{"n_kv_head": 4, "vocab_size": 32768, "norm_place": "pre", "attn_scale": 0.102, "bias": "none", "init": "uniform", "init_std_qkv": 0.0271, "init_std_up": 0.0271, "optimizer": "muon_variant", "lr_mult_down": 2.0, "batch_tokens": [65536, 131072, 196608], "doc_mask": true, "train_tokens": 928000000}
MLP neurons of a small language model. Each row is named by its layer, matrix (down: output weights) and neuron, and shows model dimensions 336-463. Each number is 500 + 50 x the weight over its row's rms, rounded and kept within 0 to 999. Numbers have three digits each. A neuron's up and down rows have the sign that makes its largest values positive.
After each neuron's rows, "fires before" lists the tokens most often just after its 100 highest values on Wikipedia text that the model never trained on. A number after a token or word is its count.

L3.down419:554508557404571578480386485516505472585497503442475530482541542456473576515555468491441501475451507590539469529509471473532418553416398550459429514501557566477535484518452490461506441569513452460397549471521429549414510517506429424496511456545499524507502444476492471525498543409495456504448551483498501510383417516488508476443425577468491499466457541508529569550481527560444546485525
fires before: ", " 21, ". " 15, "'" 9, "." 6, ": " 4

L4.down305:516510561476553504505473529514598448569461575547469467415536570573491466457453548472491473513459468480486467586486536588469461505497491398499550511521447452461541474547525553499501455423471495516502573476512443395498426458481436581560369432489547492578518470479411465498523491529586504552484523484517533433423550567539462540492496530491510487476449455447491520583569519592507519543517
fires before: "not " 23, "C " 10, "a" 9, "emon " 5, "Neil " 4

L4.down163:525599696498514405547460506514412605498483504561397493506438532498487554487474527463478540476518409518592500391514507450474507476491459580559430588526463561430502506507429466513633425557586420525516565487504499464434493537472463476501538549557506549517447429556524493483557569544361501463500451475477464548429467457531455459611493410437467509512546502524441589464480508467515445438551
fires before: "\n" 42, "\n\n" 27

L4.down1667:416530513600637476406404509474560489581470421464517572460478489487475517486392464543513526515445500535518516479526523551528501534481543496477518507528513513537510563441486522522408433506475525646418460422492447397509547537497402511510455522467577476506587490540510399527506514559462505491499454456501518496424483480524481550581479597539477471468501378526560466493445384536463577537526
fires before: "| " 34, "- " 10, "burg " 6

L3.down298:504490697480468544481501526526504512540472531485528475444629482520484499536473513443499511537542439538484426481429413566553566534453552531566504423473557473556547565419525553485459513447522513540524449520555515450502476401464539552459497566468483574490500546515542488596566484459486531511444560469512525452473466500501464485482451540544533527462526504537465556533540486492525396460640
fires before: "199" 21, "200" 12, "202" 12, "198" 7, "197" 5

L3.down491:498523536489495504561423562581585437497381585414435487575538519433438467533453557536514582509522533567571430417450477504485546523517436431469402532551541498522568498539502488483467508485450540432501413515462486501491521464511485465495465512513468488522428548513461538504598473508555521422387479482468600518534417542598545539501367516589516503559387497470470529461520431502447554536544
fires before: "| " 44, "==" 7, "City " 4, "H" 4

L4.down1385:528442556603499462505484565569495494457403519555516524418504478488493497514512591505507447409484521528385496522502437558529470505446482414531476472478507424548431527569499525581495469538513477465485496541456465457467497465448513480538461524536478460495469496450414464526498495505513459495482549481483421595528541477452426569519410532523457479617487525528491462444447535425586563578536
fires before: "\n" 66, "\n\n" 29

L4.down342:479521423525557463610470382543514538533395506491512554564466518536468504442463504584480458579592502587569499475496465617433454505469534462487511549498540461516442452496566486502467500576480494540550555545484531510595556504439535568494554504448449449516526427495461518501447533467464471561488450501518584372619538473507504400436467559528500581436465434500491554410521485575502447508580
fires before: "of " 36, "in " 6, ", " 5, "==" 4, "is " 4

L3.down1058:461477574356456521506589447546493542569384480527535542528567435502562469397501506554495468483483543413452445515543546467528614543582493471475532516524474460530490548540493558460526419556568506538483546626479422514482446492483435509503504490445614573480555487561548478573470480499454521399571599603554468415463513540546541506546549571459486449513526462513476508462529502508506544480527
fires before: ", " 90

L4.down667:509586583436550459488483467559558432491484451582488493542414434509491583545514425546444482457505572500547481414441544517493453484523494426425511462446502468546530459525469478430576569598486478495496475551554547517481513545505566469484562571481527484467448520479572589426548427458468524545493518469463519494446476460459465442525493560532475470486481519467538504511557462518555537517473
fires before: "| " 26, "(" 13, "in " 6, "|" 5, "was " 4

L4.down2015:437521514516552545441446511444498450499526523477514514422570567498476394448392474451526466565485497508555525446595464551577484541517489524554480426514527484478475450477478440591453609425407531435559514590516528507472499544355500481541585501533488403617498491535459507583507503411434550460505544406500566488507589475449402599486539509514542462501514468519443497508534451532507563496470
fires before: "==" 51, "and " 8, "in " 5, "oo " 5

L4.down2013:456475398471410483501562526492534501505510516504505410512494543478556498450541590495542462438520474480488539595446549515551616564479434495470465474453476547559543497560482442405506479440442455519492477485594518435435460423479489512462435487469536436485515415541534518535446429462482476572579526520508482521467474461498496544507605513465491476511525528544418433618573459469509414498453
fires before: "he " 21, "the " 18, "she " 13, "they " 5, "to " 4

L4.down1603:529442516533597424494465565537445461407505457424526528458482590528447559537510386471476509570489527479542498510439454498508441474513629573506493458562552512512484480491483526520507431414526473403511436434516535522461456595458556464518498532474502477540533511503442540478494484511473449452527493491454419483514442331499481574516529469501513557476501415468507564469479474483416540485479
fires before: "\n" 39, "\n\n" 27, "in " 9, "at " 7, "on " 4

L4.down289:431525302591515500563495499535505501572474539551488433480363530548501482533545448507554471507544601458534476516483569466511519510525482534537451491438471466490521457475451589538438502473479484491451483505453454590512555438496524461514461503516497507430500394636476568462470474514428461441559519447472533492576481513487501464497493409473513544449516547442538492516468517377490427490590
fires before: "S" 21, "m" 17, "D" 13, "a" 7, "C" 6

L4.down852:471464494468562604520543464431560542517516575460473434509493501525580498438534450492482485577591489508472475441450594522529561493414489323512538488606476591528445429521483516505432436435436544463502585514492468498471593568520506521583481411487434505487466483568556556479465466445371443517524611635562502532495516562511453481527472470449519482499447546484504557543448461576457580500559
fires before: "States " 32, "States" 18, "S" 9, ". " 5, "Kingdom" 4, "Court " 4

L3.down1390:466501703536339476513508523458448539509683505432481524539446405462464472417566491563508478397604486570512518474530476534432482463564554543603403442560515524464595435558602500518505506453564552515597597556485620481443527500496427475427358418468462560487453522465519474434541519610508505489543497450556497490461479401517496447592448528524492537459518548554498497516561512438566622474456
fires before: "s " 23, "\n\n" 11, "\n" 11, "Kn" 4, "hom" 4

L3.down1121:436523615502516469490494582435563459549537454493497503455476535521506559443455496574463537513481628619405474447590461569573462469498468484477553459505482477474569458604527517452469474358545438483404489503449512490502508497538453507487481477440481482492478530477511507527489430493364519545505421544523444419517493544567457576576507530607557513528503468489504506505518510525440475416493
fires before: "| " 35, "p" 10, "|" 5, "\n\n" 4, "(" 4

L4.down203:491501550505484585480386447471505420572498516426606553473488559493464617464424574509425482563469456535549490519626508421465508530500501536511487534504512480451480467524564575558524562457490476472551545475480447505525481484477540486452529460512536499525452489494505429517499645531553368471508496464603548546510508516506468556490556566482500467557431482510508445421462483520468520519482
fires before: ": " 51, "– " 14

L3.down755:427455601526543468458547523524548560567511447490484531486536528451552494516478512468554511508675592589412386398440517509529568519492538450659539562534407501447475467545484541407468463549557506561484466436441564540450576506437481564545442516575432525511438470543531484546535501494426531413544525554592559417496431482514434515484375531453527493600484457555477529478543555464501469482544
fires before: "States " 24, "States" 17, "," 5, "Kingdom" 4

L3.down312:360533771468475593519579480510568482468643541525530534570484525476412552507463384495531515537518522505633510532526538493399538488481468529454397501525492545528595557472584577517410505437497532473457486452561456442500559496489470487483483530609473548553501496590551524531515527428467526527428429572470522511601513375547467554588483513406400424527446482534477583473483472494545494425449
fires before: "\n\n" 77, "\n" 23

L4.down1956:472511534466459576456373483538533501432491437475507588558542572536521551486589515542460450435536481467530575478497391522412510430510576437585487461502431508491483521416554490432461598556429515470460501447493584447442485540541386484523484458521561416503496425506473499424467467527488540528608564485495545539564537585422552525470644569413477425495473595524520455497506534432524517651535
fires before: "| " 74, "|" 14

L4.down207:446532816540551564420503526526469525425461484534491591490532533599579570487541473517528485521587341595504498506500561470495335553484499515535428491464577477491609498437500505490588506510468605525530531534520494468402438533502462469575537466529577457497587501558454505553528418538434494440423386470473537524573543459541458414469443556487507432498527549578589528527425472474521571537479
fires before: "\n" 55, "\n\n" 22, "is " 4

L3.down1406:563557623540531468549482525534672533588494464474486509607517494512503549455503430405452497464499451467546470491545380449471479476586554508457556501581566521544517437456554580501475434504547570477466524599478471482479487429515493406536621506436599528576509584496424379505497505454530506487503583503437554534471435501467517461491487470504659559457494546541526533506546495510511478481458
fires before: "\n\n" 53, "\n" 33

L4.down697:465530665507559542511529542553546488496522596459462507528514462459524539503530550577540507589464524511479578578483502493615470429527479559585610448461510423519443512440518458422503471413514488510503540411410557519524462565519531476600540402505532483446522519527488417514590498458497480478544505506502573562452559511436395511607508508503545459532521503542544526566566478418419583527455
fires before: "202" 15, "201" 13, "197" 9, "196" 9, "194" 7, "200" 6

L3.down1762:536603600495500489560521530491534563516512511546487479495481546555496472504535483581518609480401449552578505523476464533476484558613508412515483534434520485450523538450397515461578496424530468495526502483459562482461473482491499521526516512459501542622605523476503637542474484484466559484493498437585618478522500525472381483522516433603480508551418464526477577523464532459496494549531
fires before: "s " 60, "t " 7, "re " 4

L4.down1076:526508450512448542563482503451359515524451567498566396468563516544485497530551514442487475514484513512523562583493516495451582545449505491516500495408499558499522535468477452450524488525370538488508569457534521447521462568599472510520440552493522530474499493547593542477534490375486464527418484398532485457505483549505577439520547502513391474544464483479486435547448478492486424582507
fires before: "==" 20, "the " 18, "===" 9, "=== " 7

L3.down224:513547610507514567473516438510431442592494512454553470492561516566436575484472404504544541521535550517468440464520574406492465459571487537479508544526496556514478428470491540503397449544581410639491532483519606479418500468454489381448551449553569537498487454631575495538539426510438431546509496550460515434589509402507402538474527491480484483512480410479497455527518475537585515538563
fires before: "- " 68, "| " 14, "•" 4

L3.down2006:527484601481523449490557463528554433522520399539385591479563549492504514495579467576487486479459494495559500413474457453497565593553477436506583498485527342495415487499510388524470470552469471530524524533526498531406474533492412525579448449529479453561480558521476503453498436495445488530504462580504544350508411414515435498581480560519511527530605539474567517574441551523569514519471
fires before: "s " 76

L3.down742:502437494571486606475475535529453585518554521432459493504520520491572488527481525520472550561476444586525487457466558514450452546463449505541460524442612484514552528581468480483444478482527475450506487599529481512409523512451563534570385508449488603541514547579530440512547538479500492400466520460481417481509433451514561476424572447530420480541505500534482561536486501492523455604517
fires before: "\n\n" 55, ", " 5, "Material " 4

L4.down1234:492470332534346380514522501486517447522407474492597556517509491433490428533515399508477513510583537461531469508552447436460499539545499462550450395472573546470548442494635464420482549539487519496504498481459325504469511523437519510511494559437531498544571434496443532524412487563565545533383563514445429526493482487390546455468525412406482498411479536505415575523486597412493503508517
fires before: "the " 48, "which " 6, "their " 4

L4.down361:532549600465514497555477410464576434488601522451612551438567417558498508516605445454524488516516478465462451389547478466502530473588485555494442514562463565576479422412561517492488478553513573418474507566627512472471529493479434566518518468479625515492504454493464530503452531457449385562452477536472467433544503459404438413542461606469501535535512550425516492511580480520582469530416
fires before: ", " 22, ". " 19, "." 8, "'" 7, ": " 4

L4.down1243:544495663491529548570576576474535502491459527525434508420426481514446544487377574554538472468497461472510547531523456562510529514532424410468477433442558571497589547480519482426540474504586420499540457378465475501514566632448447478513478478504484434533477484579455446456516587457552419545463441509467475497468434530429477482413480428514572602530560448519470537543497486481480472570405
fires before: "\n" 59, "\n\n" 39